MLP neurons of a small language model. Each row is named by its layer, matrix (down: output weights) and neuron, and shows model dimensions 112-239. Each number is 500 + 40 x the weight over its row's rms, rounded and kept within 0 to 999. Numbers have three digits each.
After each neuron's rows, "fires before" lists the tokens most often just after its 100 highest values on Wikipedia text that the model never trained on.

L12.down149:500462527481526441490512428491472480545431518508432546543481516494462494537517459537540553522480430485519471482443485501544500476540525531452473524491457486442567529535559481416516548464473476475429576508458458511508549516527524467507486522572515485459466502580494466404602529495482501493476485520599514453511542517461471507605501485538521468438500347484489498443514567504466442541492
fires before: " |", "–", "\n", ":", ".", ")"

L19.down884:489519481520521413534510440552437500487470556535496421530451487523465480439437535499494528475480578507520520518487451428484508494423421496454473510548459452496462467484516523488452496519576488563472570546526545527512529545421585503519483481502509454517496593564475502519480569508515487504550476506570499515478473475493556440506510526510556496493493379502481471523515455531536504494529
fires before: " |", ".", ";", "–"

L6.down218:461542506526516595538519491544479489497523540527475433496501429512521610499473478500499497436484515446565528555530491451527485434411535438470446493476479465468487428504456481467485451494511473585505478522526498490415424439509522547450498404529597491484448601459507471527520509506475492525517508339501476526505501516546445532531454522490505601469540492476448575483463525499444498558475
fires before: "-", "|"

L15.down65:551499450478500461495484593488564525562423514529515490475491480499441612514505506521522537475540440545500540477546514494466475517472453513507548502536500432456500451495556528481441530461545511524412504517509456500499569613553537436481478547460527550510493618513542551527447528567529411511474472554540539471538499526478518447498510499490455497432517461483456463479569514522492538425456
fires before: ",", " century"

L11.down990:397486495449475511495567413444520445520480473520403475580558537470518450549473493523485495448547498453492445469485513473531533482495471473501451481559499459512544541564530576473514425491513460454592556555484476537507504446511413523475439503483513542482563536518420504531468440547470487444498549519426485403567469509433492523473448528507437517551507513512464474531485490484548545493466
fires before: ".", "iti", "ance"

L15.down154:483482479439520464480574495469458450452485504486470510540392463431556540473549475554529510507532563574499520489450534497565500527522546506491542486558488471542589467482597517517526454510505475450483461473453506487461480519529572498473525497459446564443566508486555463476535485528450486491578496424492545535490510589476530425493573487464411471500477508472534519489559552488522524518531
fires before: "|", "-"

L2.down770:428533554459497484550480526479511551438489543565427524514553492520482490478528373524421569468484525475507481487517412441472468550486492470544549506536498451517415523460499505545499464523458381521565540489512482519461459601495475552480466571497460522490495520504486496556487532446428525449494569543511509470488475454490491513494450402446554483461461581530451479473550544497571527508455
fires before: "-", "\n", "  "

L2.down945:493464481489486531461530496568495568483515473494496462455476463550507475528479442536468505446470569473514462555583466436513468464514536490548541496484395454502416441472538494469487439533515426539492497504495487502466330531495507593457515490483546451511481445443468475551527550480435557497475519459499502527508474428559528559502506477432564524462483455549479428474573518492536569519479
fires before: "-", "\n"

L2.down264:576468457455494480521523543577546497529530558397449472415522504476540462489558435532473511482475547393520506525461444529517475480496554540526532426546500533522501538430485509460550495550486466520449508461510527416430440598452508516470425527552483460593474519495507500530416521458487538480508492587463517473499518459522547487510562527470558492411462530508452442480462449545540521532504
fires before: " to", "-", " as", "\n", " by"

L15.down768:492538531467521490466521570525495492446519527517466532505384448441455529478501476555469575585548579477472534483517525497533470505510526531546468486549495517609555495468490447561476468469475454382480469488467510495500441515511569504482514499541485519498511390477514451570535506460453478551575489456468478527506457526483508504534534534583460616563559530502501469463539515479537486502545
fires before: "\n", "  ", " 1", " 0"

L12.down442:521505494427516501508431448469493494499441557543494475568474523524465399497545548521569493413521456516498565419537582496488536500470489518538546513510484553488486496511492453508522544613512494541503509473546470540469555521447457556503526508469579483539466443461517503459486515561523472558541477511505401509490449481524502559360479515462537504515501435484591469580490520472518482457526
fires before: " |", "\n", "  ", ";", "–", " 1"

L2.down547:495509453443457430487453539525540520534567480562558502544518524549490538516505468496479520459504542521544513505524494455504530520513584526570514482480532467499478530477574450575535476532512452528483494448456489476520528618533495600549527511548497507490479463465440475509528524415511514438512582459446551498476452418522531515475450480427579520496512508502450484506518494533579569472470
fires before: "-", "\n"

L12.down346:530414526536502482531475448441481525511427503433472535552495463490509519528438460565497498509487517511567483510456546503559537533525496484497518468533442558525492476567432489489520509457484568498502474528499517472483495495492546522451490462561555525469533518501540570496471553463473564494477562516552470477500631485487527414467480498547521533499452428497436439565465560536475492524450
fires before: " |", ")", " ("

L15.down965:488525528453522481489548486455469544514513454524564525437498524443460510490521508525486464521499474518504603451492557458504439558555520521506445555539464424566501569516460474519525482510519530512462512514443427574480533581520498450503606505477402562478477533542394420576544522529529547458532484502497584428478500551476458528486520514528478510462498521485415521450526502498465534490512
fires before: "-", "|", "\n", " of", "="

L3.down249:490578460497510448574491552501536484482556549434499514511444549471543533514465457541506482456450427501533399482505445479547489530530551461462503518490488416490373486589497545489451504499551497509488418546455547490454421534495529504471477479463579465531452451517504468492501527469464505544457505450426574529550481435585526490505519505436465498521506444541475554525514533532481502530509
fires before: "=", "as", ":", "e", " be"

L19.down253:500472481456541479549534487500503485513467508500485472535443520476476465542414559513502483503488510557529463535457507509559467551465422513513547513494554454502450509484498451387551485466516499561484459484472501457475495464563491560459492454554512510492475542472471481570553568474556543489511535434515474433523501523451462564409517579582559483544462454527479513532533529499496525522604
fires before: "="

L19.down2:548501491473484493473580485482397464554568497506478442410488546539471474515548510511519505487539511526487507470538438466542468538533416496485514480524481500548515489600464474488482498502552541435509539573511473572541420424498508404452547464589514489500459527519532478482482518470466461534483485586461527463543467491550444526502517490581515568585473510457516503520509494479456507515527
fires before: "\n", "|", "  ", "\n\n", " 0"

L6.down533:487528567470468442503532525540537509488489490530435474573464555479443533460488466505535476450479440530468503592537538508581470479469570489487509477448492487511533530552514416537524518476577542481532527469455497538453460493441558504546508486502489465578527480461411450439443490460486507495482505542482506476513474468490485507439515513583553589583444438480443520526517513472537468478534
fires before: "=", "\n", "\n\n"

L12.down974:439463455495502587509467504548504495486489517542451454440580456435530549480479477523522502534478510514460495451485508490549512478473474561462506472444488462504494501536546460453522536549483474491495514488484490492543526514544475540507465426455609582536497613534468455478548493522509540488451455464463479488540490478516518583517477432526536531490557387521532478454429442538442488521520
fires before: "|", "-"

L11.down517:497489470596512520522532453513500481477581447518560478497475489488541490447489548531464481535574458467466477493502532501555498475458390479421513534515445489564500502484541539542449449535463496482513464478503507482479419512536529484493497578497431559448473555522576419515510521468438575508441403495498538517509460544500441448504533563476440479474543552554502465476467425471564539499573
fires before: "=", " =", " of", "\n\n"

L11.down503:505510508507542486488566419524495546472516494457465520470497528426555535478462463524522490590489461531458481518511574462508441480470542525530517577458517489534477515501585460456512561473508553497552480519482495529488454484506526487511540509445457503471582543444480475586477423476477489403559488478448539466474505489538492450467568523488525482529480518491474504581477525460526541521440
fires before: " |", " (", " position", " °", " Albums"

L19.down288:474480538473585465510466432467522457606478513488503475489485548434511485484495462500472577515534539505444561519495480504489574508466512516566564477494488506509484538438474472540584500495509473526468453495491466535519443499466547512531533506525483473508443504562504513476516567537524473455461441543512538501408539443481533466577497522470476544495530446459544529470524523459474527482434
fires before: " |", ")", " (", " −"

L15.down997:549532567475465484477484509430439490544474443575495464509528480566490402500492550520536466492531428483546477443457513424488579514478462560594536464464515485471537507475494493479476471595467595522474470540482493521519558593435558422476461530536534568503513519474524556508463522504525445535448483552474484507547491547516469510464488485435425463522539467573491495544449486492495501453428
fires before: " |", "\n", "\n\n", ":", " on", " in"

L15.down184:517530495458477514480521594489558424447528549544543532466458446501441594533485524474472506523461492453541477510539556493474423512511538539453459474547434474481509527450508501532531454519473425423497494488476519555464444455507550545513477473550444496479528486488589452537526424505485460533516547516516515576471417517515522555532535490470481489489520523550477521495564519544476568466493
fires before: "|", "\n", " |"

L15.down819:467511514459518436480528466501453476474490531528447518411561461457474559545531479577525438538486551478517561479516525476483531540489587517505513448537483500586519501455508465515534523565499461461465402495457429500483471562544524505501463476521435537510506493587435449521554430474434493519559507433506539495518491500525512507501515543498495549431448454483422407505530491462533497499404
fires before: "|", "\n"

L12.down757:526452487525413526566507567543483478509549478511458512556484495476456553496481472562459469460533498468468566468461480573484497483514477489488496496545516505487449491475571442454517537562485529490471546491571514513435459506338409488537444529502459535457451532494509451474498509539532567456512484524402524546553495563491534512465488483561573475480544434389516488554510498514469493438421
fires before: " a", ":", "\n", " by", " an"

L12.down312:534540412499460483518470453545512489457480514534537463461493483521453459493449449525451602524531533493433485550479474415547440523417466467591447508434563470525481513486427487489489451448448437487555471503468458558502440514536474533509533467541521548552622519520500557484521504511521474474494460517568451433516503502510514551456526490577521509464556559514499545477473510507456516517477
fires before: "1", "0", "3", "2", "%"

L19.down671:580512465475456479450481526503493455476522492488554482517543485544544533582470519415434477530534441539499481521434469482542517550492511470461459483579508508456466512436464512441542530478481492453554499462480570533524458513504521457579467528541492520524549532521549455594486476462543531596490516514515467516522504500587516504512499466500423515518433560600516508592486510554485490480466
fires before: "\n\n", "=", "|", "\n", "-"

L3.down568:528560486497443525512479533489450486525513434512520525482539440565504482455534501456454538426478524550494510501494507489536496550541474480486470493523550547422517509511515449518467447477492416534578501601452545555494553559470439481433506515470486538496519481513489519419458482537549445475499586432422484499494517439528528474486475506505532467487483478454500505574465569490514555481468
fires before: " |", ".", ";", ")", "2"

L19.down593:508497513523487447500541585530503523546493493498548486530482512533518549477484468506363511547515577496520483537540516514421560509424520472559526468557459547542434489482480557444447507409480478461482476413498453559491445524434490467481531532547450514513511446523543512461424540457546568501516472514430458518410493448537538484506519536544459554449509557494538419497571476565550531481447
fires before: ";", "%", " (", "\n", " |", "idi"

L15.down140:543426454467518487519471506457499537510496489441466489467545532470523522454523471610478545500465547443513492449384537451441503492489418452485556471543526565509454562490483473516510560460521443518509512505477556582472514510460529587480509593452481460481539529514556512520504494490528492443504499471533435530490527411507486491511488513570487550495507469413550536521462516476515499598494
fires before: " |", ")", ";", ":"

L11.down691:441527567481457538476564448550467497489480530515414505557447508548467443459498504464492585503526540532482527463453491498496429492456532471508440463519409501488521505535553526539441477491475532500485488508504455558529530559523482500469436467533512561522466402519567480489555505518495523525540528539488490496450508559574494491457552525518489484569475433487508450503560510456477501413491
fires before: "\n", "  ", "=", "\n\n", "The"

L12.down1015:478473470483481477544478487521562482448482479472509489509492539465514479494463407527572505575509544528546535551518524482513408516513570484599515513466451519492472515516539400514523501549486516528507458477504519466469462488568530531505540559445489493535450553498514538530519500521482546489487459460507495479493516454495469483529516494493502557535568432529445467490469440461400444550529
fires before: " |", ":", "–", ".", " (", ";"

L11.down486:478587545495462554525556491530479494476544446455513468455564476514414503476512480529535585573483464460478514533489464529523558554484522514532407480540476511463452525494494550469514510536464456513520443463544495534522483458437458463482477509571476490520486481494429444484450459457462447576564491537443482498460450479503431470511498491525585523450542534511500463495512473494574510490425
fires before: "=", "\n", "\n\n", "  "

L15.down242:563549494506509485498436461503436519494466495520564543538476522539550476527479529554463422437499553472486565545496456528555528484489487492469453511494419507508477492429511445520461464534555450554543518505511506515459534556483570470453492509478556502528492494547464565518471591463540438541490535490496467535460482470494592465459537445514521546510432479451502468465400553582603554509481
fires before: " |", ")", ".", " 0"

L19.down697:496545533496538493529513444516469511490529482518423429468539445472516497522580531524558470525486443481495533528482507490510455526484470518425522520461459440476441467613494507497509480512523458477513442525434504498496488444521516464446446456498432529512468516514507508491529464486510549505425476491524516467492539554524477573486534519502521552491460429574516505454446471478460455507496
fires before: "=", "-"

L2.down360:536515501472537557423496445546486507463489484476502499508544472550460460588511508500480453465481427497495477521508451512518500410515455511571514579424549586506462501602466533461555418490496588436457519512488554498474483485480507526518527486564503505485513506496518464490472541475490447496503539552513475381432537529540461491527536535498495463443553533537561558500454528497457418549577
fires before: " |", ":", " (", " of", "+"

L19.down471:488481471534531526498454466470500510530512550581548513581501497535566545569471507454441477490475544531502488442456483545499468493526458494433494495488549509498540471548560550473460481508480517508452508504511506546427602523474519499504578441484528517477458448458549450489501549448500521467520497530510535478537511472504495464435509543467516464470484427513455558555453525489501456458564
fires before: " |", "%", " p", " (", "ew", "-"